MLP neurons of a small language model. Each row is named by its layer, matrix (gate and up: input weights) and neuron, and shows model dimensions 16-111. Each number is 128 + 24 x the weight over its row's rms, rounded and kept within 0 to 255. Numbers have three digits each. A neuron's up and down rows have the sign that makes its largest values positive.
A block is one neuron, or neurons of one layer that tend to fire together. After each block is what it responds to, as a language model described it from the Wikipedia text at the highest values.

L3.gate736:129191167147113129128156128137114155128132069104103176115157131118167097129174085088150119124109128125138127148155177135176131144099126133152113158118107158119116137140137121135139141163138126118117137123149096126107127149133110118087128126101139113129180108162130116144128147164142134098
L3.up736:152126205147138136111129140124092132121093158117121160132155134123184125089126138149092142066115115119124132143128120122160138130127169118150097131134127152140109141147114121148112118101093118094134137131143122142119162149120130109118101140120195117109170152130135105140134129116092157124
Comparative and size adjectives

L3.gate692:109118111162113173131143166106106131131107112111097129133160114062143132094123086153137131145061119112149115125157131151135163166132129121127108139129112164097111109139144123146133114112126102117102123167118128141104174115092138144134118102120121163122093111111145076174150141072152157148
L3.up692:121150081135108139153172142112144140141110123131135119092141139095142123153140146142140145146102108118101127141137123100101154102157171126120127129153118105091174135120126045129139121149122126148119120157148125147129161130107147192127144135131105101123118113108134141109086146123145137094
Numeric table cell separators

L9.gate241:147111135136098102121108121116121103097130113122077139188111147127134144145107081111150117102166166099117134102110100079132092110121089125137130177112118168157118114110126135130129153168150129132168101143087108127130132103179084131111162159145131143122151145144123115166104141162124107140
L9.up241:083088130132119144131132130187133158159150146119149134099106124137124165098116157144130123101109142176113122148095115108144154130139143123108112112124123182117134078095142153149151158131159118140139142123158094095117116108136108144114108087086139128142131099061161120117176186092152146115
L9.gate537:091099091122134169085146107160109095134119112125144087093111093107146147112090092068133140174128146127133125102116102115141115118110132141105140139126122098146093124161187087141125098115148115126089117139146128152135136100142173115127109163137138161122094140163096143153120119145082124155
L9.up537:141150107138123133078128141151160120096141123105130130175114141136120138119110148082099144136154171113142105125156125129140133133115109126133169143156143113125147092111157086132176151114137144147138088100130123162176152126114130088151111101136115090131097150130108123166058137142131102147
L9.gate1286:130129150127110174109123117183113115112119107139118115131140135134138175116079124107103111106116136105091126098118169098124158109108097104146139121129123118193138137145135157166131140169140132136140181153101157169136129132154137168124140145114143153154159158118127188145111143081080124127
L9.up1286:136130143131103110149126065135107087109142149120138105114092144162170152122104115129124094129117117133099156060129111104153100104112139140144126091154141171171123099119149089135105168172150091142105099098126151129147097104070122148111130119112171114134138092083132168152138137156124131147
L9.gate1332:122109127142155185110131165131131131151126118145094106136167124145125148131090120082165144149112129180091136147138088142147137161131160071136087146160133138142130053060133160132121132160143175122101120111159116091104153124122112113146155159105132139123104121127135133191132147121153102156
L9.up1332:123141117156106144142146133124149134132119152129117134128099101124149104117109125091089118075128110104139092101141114136130119165118168104111106145145144162176137126081180151125143157194138111142078157125122134086162148141169129136145147137096115130132072157113113149118136145086124126113
Predicate-linking verbs

L8.gate45:143107137094089131110112111120121181135127159125139104136118132093124106150106102111111114100117150121141121125165118118153167146108104131126145138159145101095117053161143143111115115152077126103117108138148088116169184110111146146151134107118117131100114123180122127112143131143102097129
L8.up45:195093164143088102144146116087153142090162113150132124143117161083122145139126092129133086114125124104158117146142140153167163142155151162146115138089123132101122065167165119161136114102128127098141085163184147079148123134120113127114116096127123071107127120126134123135155123135128110101
L8.gate352:138141143134104153116111141138081135141101120125102126149132159139126145086098138137116101163110133127116135145131140119101079104093124180144148126111136144201106135149106165162139124116088156080174119143137118129157119095095104164140097118183134086124090119158115143132099151162123130097
L8.up352:138100152119102161120125132162123157123158151141096127083127115141101155080119146130129126075112113133132132111123135081144118147142165082150124141135151124114139113152118097125154136086082148149114106148136144203152144121152127139176151157108126112140106132126113101143124138106118136167
L8.gate362:133094122101136147123168123119113097160156145177112162132116123148145177127131110111127163108103099174094115101134154108142149160119148145110122078068088141151107107150155130094120169167157103098156129136115151170153143149146161152159119123122141110124200131133107177156123156147145176145
L8.up362:123123126140160118148124114141095121152091096137100138096126122167120103093108128108118140098112128139123094126109144146164145129122097107138146127102133172107081138114141126118164185140118133094107137105081124173141124102167126132145123142076124120102140142121108136160086172166094159134
L8.gate473:135119158136167137124118112083127110179170109138101162099153168165105127105107122137129134100106052133094123117113182102193144152099111123150092152143122160121143113171112144148167125113147117145140165160126146156167120125147159128139131130146101124097179181101124094150077166132117128132
L8.up473:142127100119142139134126149125150133100128149120112119095146116128132134108130117142153123088117133110111139128094112133173112100151113103116124109110114153123170164159126171153173154118188133090127148148110145136170143139109155115124152123126126162101151107160088095171125166110109126075
L8.gate481:133195135144102179077099150131097149146107150115091136153111139091167107165152100133174143080079096147140101115131115153147135123109110105139118161112117145164152161084135146166154139135159108111070155097131071137143176156174139152110128106111100124122105142090111117143132161145131128122
L8.up481:151087133158120119123128162078107140109139120094143137138115090169127103120118097112096143139118115128114131122172115127112166130127111111106118135122131130111156124117127145113182191144148099114141097087124125152193105151100118156116127157155092182130124146130125147106087118137112139087
L8.gate600:106123132133086108134152124140091126103118112112114131131108135143109110137119108127107123124163103139124116090125177112123191148063105118164116125163127121136095084145113096157153117109165136132132119161105180154159151136138147146136144119138113133085126151142133108152132101152110137135
L8.up600:107131131158123157169113093108074140116120143129113131101081129124114137122092145164147138111139115116094108095173150128155158121110147115131133131075128141175070095110118125119126105118163093172119097126149135128146155160145077130136105158111119117088156114141119127136120127123109148139
L8.gate615:091107132136142162164152098160067126134150147087133103196089137105126157114130100142126102119129160146114129092137076135101132089160140114182139137107138155145105143137086136168170109124130105119128132169165130123116138137119108171130105101135129154158145115115111123129183135156113091183
L8.up615:183154131102132154137152165129145129100102132093162109151156130120129162102125142099112121141142147143142083171113148143154108111135111120113137115108141087111122149117127124119065178153099148105164084124104142161159111129124111135111122122123140166122130140098125137133096156176143132103
L8.gate667:149125176151185106109156112128149102106128114126113163149115131095110150166080079133115089125125184129118095153120124120144131106092130119114112120133155165124086137149138109164123168084113086121146129173151146156088106124149122095136141114154124184150130143116111116102134170158122117073
L8.up667:118161113093144099118154119183108121121145120069102089168103129126112145117139156129117130109132123126177131136104112117116143117118149130130090173106113165108112151129105130099134121132109149103102108141129135128141134124150118147123113152118108164075156144152165117104093129138134087137
L8.gate677:098144132119166153116148159158110144180133167110130099098135133122128147150172155077154127124134112113087107143109112100186176105095115060127112166152121135160127132135156129139105164186189126124137097141124114139142094121106126119112161128118163130096169094088128136134149129171119152141
L8.up677:159122133134136137092125128170100125134121151149120141130073109136133161118136133149149133115120151125161125147146174078134155115123126144152157153135110114161146109121141132123123135107136126092110196145115199111160115116087166119106123110097106139157101155167119109105142119195140148093
L8.gate720:131120145107164116140121129093140118131129111132092141070148130161096105160101121083132134173110087173158115121115179143161133131100139149126107158095135167094135139106101137168109156124113072079081112121116166123113100100133150120123161157093106104159129144089137129122152149132145117094
L8.up720:144108146114109114123104167107104157123114153117098136130109163159130095174139113142132144137138135109148100176110101107121138155104180119145154139101137134127172137138166131148168163117145127133138141081160127162137102135113155129157133119166180128136149132115115155146114170126164143119
L8.gate748:164139055140143113072135172113123092136094098164161121151125159092143111110154149138129101144158149135152115167115120150120125140102108143126087124088160142134153171151111131127148156122164090118166141139114101163125096144106113137148129109170147107129109156116088104121145160165166108167
L8.up748:167104150135108094134072125124094155139163118115091150135203150103147156117137132160146162111128132141148090148130140135121082125115165142162126161074093116129151168126123153114162160135146137107139146143096128157128149120114123164148097097120133170129176120138144119146084192109136134138
L8.gate878:077114151114131130136112174085127148087129106117137121162135124143140135100201162125126147159110194121108071126121117171146118140151139136084114135133152105162108152131113142138161137127088087115145108151115123158113108139138101158101124160124163135134135142131104117158141147169123081164
L8.up878:104180098118117163118140131080102113125133133088151146131097109169123114046156133122085127131085181162128102129129089132156122123124109131133130154159150134107114137148167122133110098094118146130132130105110138176128143101104118119114089094089127144127080114138101143115119138139131117145
L8.gate1018:137119126151047115146163113117108126157142141128188114074139119170137130063122129138094121118097154152087178098180155142160194143147111086160092118156113126130171186166119132167141107153141107120164146122139145146135138120172169157157152142109149111126159168119128110160051151104113108196
L8.up1018:141156148137144129144119131143132105105138132091166157121145139087119076118110105107104115135111153171147099124129175105131174090137095146190169174135184153147124126112100142144138116143101107190148140133126110122129072155199150140175129105154112124134083121146103119177153096132131112105
L8.gate1140:117125105079126133120125125134135102163139111149173174112128141132135113125095103133167119116076153089132110140118135134109116155103103136111112133109177113131122120115125118113139164130167086167142132135105128143125141107150121200094103126131124094165139146126119113108112168113121123160
L8.up1140:131131067132108171161109124161106162096131118156114133171131106134125186119102177082152129098122113113063168082086123144121151083163162149145119142121124107154113167136145128114125130120162117143062100104137141079112129101114122155172164133115133098105096105119132108092128133139140113113
L8.gate1276:144114165138128092141126128116105115167109174131106089158118131094107165121168166080133106180100138104105136085155119138113147124091104100150080138167140144130113132110102100126126110105169157129127118127169143122138118104110146163160133136123120114108158160158142120118148131146158167127
L8.up1276:132168129167112091162134071121103111113145125095136134170132123105153136142126162174115115115109122086103109154133121136119191133130165080151075114144104139156090142135122113104132135168138113142144103133115141122111142126122141150143156103105131124102147154132122106122104164133115102151
L8.gate1334:107118146159132157147121126138126117132140079136148125145154130137134159124113140122152118127098127137117083155101115159124150123136137156117138125131110134162051120133106119148139122133139106128141138127150118144142108120112123146109142167130145138159152118080113094162124107165132094154
L8.up1334:157119132162145118162098128126132118130133151097139132130136099153122110130113111119127118127139119088096119165122141152137126126131123130166128118135177157119091137141115183127104120115125131165151142155109125131160153123097147174087137140117113142142141121103122156127121153126135167134
Degree and comparison modifiers

L3.gate416:136157117134159140115145200130107134156121174139165133128127143119121153123129105095147136104133109080129127145138152152121126096121141117110111156143123141165163126157161116120131117181145137109148123131093113106147140139160123113137155189113188156131132133132101135142113088148113149121
L3.up416:140160207092158160129142122104052134122138169136113128136154166113136129112117106112123186112134115093128161124125130140102139102139116160125137162173143135149161126127128088131100149151146174123116124128135133087166149108114158127112162145121139161108144097138104148110125081116143121109
Ordinal and additive determiners

L9.gate108:116124139135099108089088117107112088151122130103120122149156101142114173128119137133132114102110118091115111135107099130076144143154145099184118156116117124139161106121132119130119160111146130140130131134111126166162120110113120148146137131175100115153161143033123129122134123162135146082
L9.up108:130162170145172086114110112120122158114069117131146081090158180148167123122105106119123115116113149081131123111113087116119090144136155111116161143118147075130151168105107100146165134131141124132133103171098114140107166146104127091168116111128134100126124165108122120105099138122103152094
L9.gate831:128098148130120146104151145122122150116123107052122126073109107122096115143151096116093124096136114083115084087090091122153143141144120155140098151142141148149135116129140116145145101095130100119125160138130107139155116145124192117146149122136115136116118109134158155146137122116112153141
L9.up831:109135147160145144135100161131110092162086126121151107155133101144148141126137112146136169175127101108119111171128115132123125133103189131132118116102120122121172090081102132115086126110126090117111154083109122096119132122130100133159099117119119154150127152077103128129144134131065197117
L9.gate1066:136112147126097161119129117117171101117104107091117127140145101122164126084104148168128093155110139123112128150154076158092138147117080132154134109137124142133134122122139104133133141145099116116099131087118135154073103136150103162114148125139106082134129061140104142106116100141142126161
L9.up1066:130140121164157128168112090153163153107096136173158133132131141128144106102175135110174137140087146180133157093131127108095169136146128115117114141133159108141167107111130136162078134119085133076118163071128127143116133140117130105128124152183114144113162123053137162131110122108134183116
L9.gate1336:119105122161138159134117108111104141131130117108099079163117124121099117138132132077173116125136093089101107142152094171115175177099137102124157178078179135108067144147111090140132127161159102136134150135118165086109138127101159167136089148126117170190159104078132107138156131113103157123
L9.up1336:120129067132158137068153090094149166122096124106095090111119140141098151090129145167117110081126146092143082135158079132099158123097147115162108137138146122143103150126087127151132129142106127124141155137121131120115120095145131114125120113155111138145120101139162160105123052146112148159
Table cell before numbers

L8.gate44:146165120092123100117157125106194167128137143101146115133071092113078165160115132092205125148163149124067158126147144090134156096173109162123140116126140105121156137136116134153145165096128097089131128153163144113144167107126125143103140153128112149133142151105133128136126137099149137133
L8.up44:137118121119159082091138103143144132105118130125060136123112118118114107120115166140172134147204141136129129160084130154122168111124148155118109149128137101140178095120062115090078088138146126129141124122062131126141097162157116150074119154112111113116103153142132134126094146133153095141
L8.gate78:148120114120103126129094199130141134117141140153109132131112113112141136119097132136111107143121129136141139138121151132127065156136111158171160174139125159122094134095133163159139167133133166125093114136116151169143042183111104124159150142134148140147173043116158158146119125200138090145
L8.up78:123133132132159108153119128095163129133101116089103123137158145138124126157127096133082148169117100150105119148148119119152165106097172095123146142123112120168116132146125141165117158148147094065132151124130156113105147154124106137125141109131137176155134156118119071131147155196105137118
L8.gate297:147131074136122126151087115165109095089083152103105168123127110125160155142108123139101119124150111119124077167118129108099169158127158140145117073093118079070137119104135095123105124133100074110124198096128136147182094120160129133132098125132105136124145128137111103152126084122163137182
L8.up297:098188106122144106094139156109097112088089149128111124142113096150090088134107113132135121074140129128143112125143131088164099097146120168109132126145150135155152095103099143120116163166140122128115067164119115084118141129111132158156133119154148149089129078109135160086135105102108152139
L8.gate358:135125134100165150171082160154153072135157148129095162157102105134135101109086171139165139161128135088153175144126113176084142137105148138117127146124136143146121129105146118090104160165164111147131152122085125097153147111102127145134110132094054091172174091071117153146140178146108149110
L8.up358:121104174085119111136137090144157111124152184124104134149127121153115139134090100111160154119163126127112162124163097102111119137160071117121097101144132107153125076122115098109114102128126118063146151108125131119135132112158128102152099131111141115115182151102124138152124111113143123167
L8.gate517:082097153118109076097122148154092122141105131150125163130140119129099130136121147155152099157126151108113154152133174129122130106140136123107152106119142113128104051194127180140151116148143111150112132142101084090120161125133113088117084111106142152145137132130152092102159153119122131152
L8.up517:154157134112168152110149115124119107141161155126144098075123138148124128133139072119136120131125113076123082135121096118132117142142152129117192153156088142116113145107119158121156154178135139140142090179151130126095113108061140106146153114080123102106175141108112143088124143168155140192
L8.gate658:087119132143145166110151084135155156142136134131120115115124146067142150119144127174114103097118143139121091116114134135134130130125076149128144139111180109097136101168147111182121168161101101157159137143120116112168134098137162136120168159121140125144120148136127092167084116140156115104
L8.up658:128135115142101132133109118133133120114101153128126128098090124082185123156124152102140160138110144110132123114106093126121142169143158128108156150078076125139153112153091146093141151140127148137131126166116089150140090136110089116134133117162102131093178124129114132160129147160142134113
L8.gate788:126129116128109149081155117139103105111116089154161144145094106140143090175100153109127128153106141115149159145166154103073147169104123121148098130144093123099139086117073095147145109132097098133105120135126134085115090144150116165145181126163138126143117144114127122108132135106143134135
L8.up788:112105114159113152098106153110117116111109129143154114140144154111129129138127192162116122140077150110103172156143121147097114118143142103127107172144132155151104076114094138088159145114114123137115132106128146107141110108137126124100091145139154101131147098116169139186150115091095128127
L8.gate1011:146154115161118125146119123150127140131129145063126115105154146142152131130145143113062097090089127113133120147150067091100099115122162133134114137181086123122112134094162107118115120152127150114129067119129107120160116181131119161113134150129178154155111121145154145151126106097142130092
L8.up1011:092165093100113122145126124130139173143112136143171136126105144152129142113082064128129154116118159151139103135118131095162134127146149133092110118164139118127128075146137124127102120115136125149132113144117070107141104135092154118129139144111162108117128130140125165130106098112140160123
L8.gate1065:138141096118130113157100118144160119122118120108138127095135184094132136115127113115149134131100132139107143139141165140088142108158085123164119195135116166108111161144142128188157082154111145135134102145108118094134178138141144144101157129141151106175146160156120152115086099108146154143
L8.up1065:107091101120088127134089160130174133108116124081114137148132106140144141110142154108130176115114164105117113163121141140149154143127118147182123142109145130114133177130112106124095154116113126111130128105111145115102127142076153095113124152152101149107125111112116096145163111141129129121
L8.gate1161:180116137112120153160141142137155116094137130118086108117126139123164137091104064154099126098104136112128095134126086084107165098096104113108106124124115165116166135137124160172145109127117141091143136093082124119171125146046094119130123126124104131122161103166130112122163094133129109093
L8.up1161:110124112125118140127133122122105134115111158163144104177131134121169142108160107085120084105135152126124104141149113097115114136105119134078096142141121151137135122122118112097113147182110125136173148133094116151153101133118144160116116113125136128079120106135112124065171153136148139074
L8.gate1168:100150167112114107157110162133129173143143156128108110132144185124145131145121051093110143100174145147125130092141141107125172076115145128152110142154101064181127111136129146155138124141148137111116122121119076110127116167126157169111140167160116135120167052112092134156126108161150146156
L8.up1168:100142167108116097115146117112159131127139120138135135137103162157132173147075089129106119175083173143113099168157125096143127114141136104175137174107100149105124103096172107122139132141135120134137155164106108122111122098116104100154144177106125117121130168141099167121159152139088072117
L8.gate1195:162112161101147175118150176123113122104091139170129143099108125127150124112115127129168122144108139128128152119108104103160092140134133094161105116134183159122145141146137128134124124134126116135142161090139072126130117161126125120124143133127113146162134115156084178112141129169122154133
L8.up1195:114112122102147155099131151178145106118150168170108125176149135131124126106121142056105138089146135134115084136137120131179145109078173116116090106110099164155113125120086133109134147138162135154099140115147094107101120123116101098099116115134136150110138149117157138105186133128142140120
L8.gate1201:111115096172144146094164140113073140121152149180130091138134124132109117100119163071127092134164076111123177092098141103134107147130128154122085114128175142102123097115151148165139129124094115136112139134116138158130104142071147126134155127138140130148104109141133132168133132138132166139
L8.up1201:151167105152122114138136156167120131133125167106167127118135150173117160110147098152115126140137067119119111161139171103141146105112140096128121123173146086146148121104158138115155138144146116124110131128117131131139116107156111166143147135103152136139087133139154119104155149129128076151
L8.gate1257:156110092142123141129156137142129118134150123114138101135116085139157098176117157119133139139121141135195053125152110130148104170110108155127070172120115158115110110128113137156173123141112080122119154154125106146099071136129101135130135140121113152116141168121119144145115149126148134113
L8.up1257:146137139127120108064140113130169099123071134138149155150135135158121136149075103145107138146153154180146131134108074123093143145106121134153128140130119124119133112075101120134104124133111150130143164140149163133106132138128088135129104134130159146080147051095150159098159150174140101169
L8.gate1262:143130128136122127120139147106128132074172143116113121125140123106111137139088141126195113115133148093133104132141116110157142109144093120147130132143151155148100116113108124106100120140141105072135133136145118097128156161111089131092167114147116126176152116134080113091132097120134147083
L8.up1262:134094116112116174141074132139137142161153108149131111103127116098121141152118126172189082123099148160125123161139065134150097122067112149161129140131146108105153112139116105135136151167119126124107120163108156168153128177150106161127117102101125108125113113152088141143132079087138147129
L8.gate1284:160119112118106161094146120146078141112132177162089114137138160126107153102084126096162150138123115154103123146127124106130158149130118125133135130092124148131123148097138107158142107152143176177133144122127120085143154169128142153164147153112144134108110107105091167107083112147096130131
L8.up1284:140135142107154116141140117127115094122112146160091150161133120138131122144086108085137153136133121132109157168083141131046133127113145128146127135153142130105112171118153121089124076123132123105146129147120176155130169109138161165165116122090089168120117138140118111123125156147164136146
Partitive quantifier words

L8.gate68:106147157128162135086093169116118109127092125080101103127127093128096123149120111108124110115145129132138147143154122099107126132135117102124119099149129181155133128088127087117131139140152136077136137144117173132138119119119107110081137099146124119117130117068122136145135155136162132076
L8.up68:126143114129154144114129090091101147163147057121112116114086099143125144100171167120129111120109128136115085130126076152138094157101127084132083108141136104164085135148117171137174154182096153131108106131128145129116095130132106138092163076145131120113160101153138157144124120146095179133
L8.gate197:149095180155127125063114123150153153180110090151090125138137195104119147107146120132163109102141101167136148127101109148122121135141124116057155111144133135124109120178146089100114169135127119148116143162167135145127145142133169160144123117159117160133161102120136142153157110143135115143
L8.up197:140088127123111161113136099119108118146103126148137155112097091119110114139160086122147132070144118143119136111105137132168178152158141127118143119138111135180112120098133132152126133106145136163144144146182110146106112159083089162114140135114155119137148172103118099107097156122130130152
L8.gate288:133153157114132143089138120144131146116133122129123098107111138131135133153148170148145150080099110111141118126153095160156138116141140093192126131118126077129137118153182123121149138109117154125151150141119146121163139110133140160159101095121162114117160113104118152103129143137121167134
L8.up288:064170111145141098100139121080116135156146118130109126127144158113127130123120135127091115095145140098142105138143116163102100118133116110138125129144140097154125076132175099101125147118141148124150132139133096062115170076105123146135094116129173115136138143099172144085118143108096160147
L8.gate302:132138097112130131107076125153107093165114164128116160167146099120187177160111147154155149140096074135141129173109114125141139148150105115113140176154152129208138136102126134127096127123106136138124173120126126097116158147127149165122163117128128171167121138157126128138140124140092096117
L8.up302:102100096128140148126201127163125144123146162130140161111124093094152139092137168132133147129080135114121121162112135102159067122110112154124154148109098119147128110100091154124130131156125154141118122124157131094126109101111118140107118144138093176134137130090139171118126105168155111103
L8.gate324:150135125125128098083129154109099098133152106103102157115101109091157127115082128183157184102099133158106145070132143090098121166133124130113124136120139137116096111110122093118121140137127136138148161114117143120127144133147111135146143119145114122117156141100132127135106104135096183130
L8.up324:143131142156141071085113090135149137097121089136066103139133142109133142099111174148145132089108090140112110121116142119133112146134109117113145102112145130088105154130104108163116104124100127175081139124139169105106104131136120115157076138116111147116085133108107151122154093186115167122
L8.gate690:110140110099160140105135116141170150151156065104080148109114098118119187089142136101172121095154118142150151129081147120113100151146136131121116147140111131149131120078103139142144108139103119191099125102136122171140169131118097111119121134180135128125147108118125136124126124144113155136
L8.up690:166086136108188163084118114104143156086133113119138066058089111103111153089143134088133113108134134129128133154089113137135130142113140141135150102133105139182124118066121153118129134149083135147116125103128137093104125123094065106042123108135137145076111085098131130105125122156146119134
L8.gate954:076092136159120092106129131132107165154162123153116132109107166111169158102107108143126120109124099057137126148167106128113120120119161117109110109117136071138133137118122122097124089174089131149146139122125133074095138125130145124146166128131137124092160102102088110150156149138157106135
L8.up954:155127129149137108113116114137131141134114127144091117112114152136110140137135138156118103097123148121125167170147136129098075134121100120134150102132138144115162134112112097114117114190150130131126151167131129127106119069134126126123146142148113074144118116113085114149173168168084137117
L8.gate977:103127130153178078135114083118113073130155179072138101118168107170136141118153103125114134099129131094090115094110143133125174172077153105105121126142139142132045128121118076137120132108124128167101107107148167101085124173139172145124096144109124128149158148117106075083090128146116166107
L8.up977:124126169126127163153121138103093114169144158157137163114079124172134140156132141147129136110092136121116145100149123151133122138136114121108113137136097109128093142147131115152120169123102156165160109156167099125135133160184151131137119129129136140143132103132137097128070155151161161144
L8.gate983:123123097137114104122139119088149081126154105155092133128183126098172144124154139175107121132163113090144139150164145191124130133119150130147081116103154089105148140145078096134098159148130147136102189138153131075138137133166112142144110132188113163142135153162075099127117126105114173146
L8.up983:147122081171151123134153080120165139117149131117115136086106128138167121094138126116134096149083098119133162103110151120141121131134117092119135139135105140130127130146131155118081117162187147098113119138100113111124089133118164095123084092139128120114142175140126118131112121180166129120
L8.gate1002:126150087163131147132116144131136189109131113103115125135131100105141119149101133131090100105113143075096177121126132088110173127128104103115154111120128142118114110148116102092140163128148132134129161132117106108124144141134137156141141109127151164163152110099122173129107159113139151130
L8.up1002:116130140164126119109138133094147130135157098109101124127143149153103116143110128134162100100131120148098116167135115092154119124141137103091112129109156089120109116131156129183141180122129125116147160122147139138124118108155114125099150141123114105098051100132146115153169134121117122116
L8.gate1045:166143130137147137049105139110127142153159156145084120093163102100159111110146163141141081113112139128134148106139115110133140143166111118140145153116113097150100120119117142147146096148114173122137154151109124141105117097142095113148152171150146148170092114130080079101114115125107172108
L8.up1045:145156138104120126091134118147153106122133132090087086092170116066131105121138101151098110127092112099135115141134118146104115140116133109168103151120118137085123089108108112155142118133123108091165128179143144168133135152131141096110127144065123155098102134116121120139159094171145125103
L8.gate1053:139137099162107146130134112154126088125168143161089137129158126109118120120111142137145105141112123076149111129119147173118164146117137101116094126131170100170154112099112143139102116101137145112134170119101134114097114142120128097147124132120115133083100124111069105084104129137186154098
L8.up1053:155128138165093112119093138132138101132141111094120138107146166092117106116134128143191140129111098124101117126134091117102143174134089132113139113103131122135102148171103159115179150095098149109107123118102189133109181128110144124115136142148169129124145092113121084127122138114125131131
L8.gate1198:147100154152144139162107127152146137122122170165143130113130165137172120140151121109148100124114101085174129096095156092099145102106099081095158126095110073138111156109111112158115125150102062134124119150109130110149155114108146116127115113134091123136145146113117103081097144132164120124
L8.up1198:141126142150110129095107123116123104110098085138145137080118135132125132147114136126171141103126167111127170133135113127101109154120103116096119112148145112145128112103094131100076127149098121124117148115151113149123185123076145116103113056156125161148095180100086143121146137116138127093
L8.gate1241:143104152125146130132078111127133169132109088124126146129129091120111141109155158147107135156136091126118098131108121163104114144146096103127138138138130146101139120136099099135152174096121120121106141177153143112076128128096099144122100133157144112114162147108147126111127111161124151082
L8.up1241:104147111101071174155145079170126144127063118158153131078106083130105120138111158098120125148117120150100130118113134150136102126102155112132141155143101120149118139160138150139096148145121156150132158166142104139139119122113097117118132101127141124136142148138179123094154121144126116110
L8.gate1290:129140108099160161136098131104151130137157139148126123125165154108109158112149134122138094111117110151137105111134137176124096144122151125148152131120109106115132111101115092095106134121120148096160124144138106111117101128135108109117137125185102122136107090120132176111142152137133124126
L8.up1290:120141125120121137083148139139129120129162130175102138108111140124123159105157122083156089158107103107174103110126114133130142169091106118121196166119152115117106108108084115119110116119081129114125084121131085120181106148176132108127071126135126121090144136112137140112101139142165123153
L8.gate1301:130123088107129111179103163115134100160120100141116140113153087127134118114168122133143127094148118092131152116119178126138187132156129099114167118139133101080145116100100124104131148111091173118115121146102143129122110118140117086137110143130112110118125089128123170110142085140118131140
L8.up1301:153138166093128105114121138102145103139089120119121142139127113124156095071132144117105150115128140100107131138105133152120111132094119104092154149112141078110129128111126112118133126102122108121102141128141146142135143029140131127181123157123169146098096170115073156135102104159097083132
Before an upcoming number

L9.gate659:168155106127087142132148122123043119157123141093073188120101135152139104126109086123126098116108172115104152132138131132200114100105105138145136155122124144133108115105135125094168086157130120157145122131107137107153138175141100167129121099128105138120125127167111161140134120075114140157
L9.up659:165120101091111136120115143119134121124159146109124154135163118085183117101109148108083138134126088119128144130106142144142086099059139123183114118151095092119126155107154102086100113118134120138100140119141093098138131125168088060101115107106105129137124125125173165119079090126110106131
L9.gate813:124109146150097136101130144153115052123159163120107149128132134119148090134148095129155122110105114124092147142132152106145110116127136111150123115145102101143133170125141136115098157160142114110108110134143105095117120100101158133120149097147121135114137110117117149122155135108156127165
L9.up813:187113160190084123161142141126088110098206132074143137140147127091095191120109173110159128060098162104118118127126120125163164148096150125165152155137133134135143143103149148082133148143135119118091156113143119126082156088118112125142098139169161183125087154133131126095139097142127149172
L9.gate1098:185129130161118153128138159086164124132095152169097120121117134118121119139117107124125137104126148132141155159167142139128121131098132084108085171104138102115105084128118116157130125161083130143156146132144104130105170165085107119121166177157162131119161114133130154091157134119100134153
L9.up1098:063115134135132150141095147143119096122103114106100163066132089132097161129128104108077096123110148123148131108108112127127140128170136129164112134147151112133124097104110094137166115110122111148134135073163126178101163115090128103124130129116122134136133116110106144137148129111136150117
L9.gate1116:153130115115140128120170125149130104160129091158140079132107161160152121134089133082149126144147118128100107158119122113128159134120132117141099146155154129134108119149094117118148158123088144140149132104119142116140136150147131106120148107119144124129149105140136082086139130154128138101
L9.up1116:109148135134142095105100080116156105137122129143086113131184074171126107176093147126090126128113094123131115142108132148152109124117138171162135081170130110104090152107138170079111133137148114120156111147119151110104133118105116135123135158137108088154125132142162122159135133141140155159
Membership predicate nouns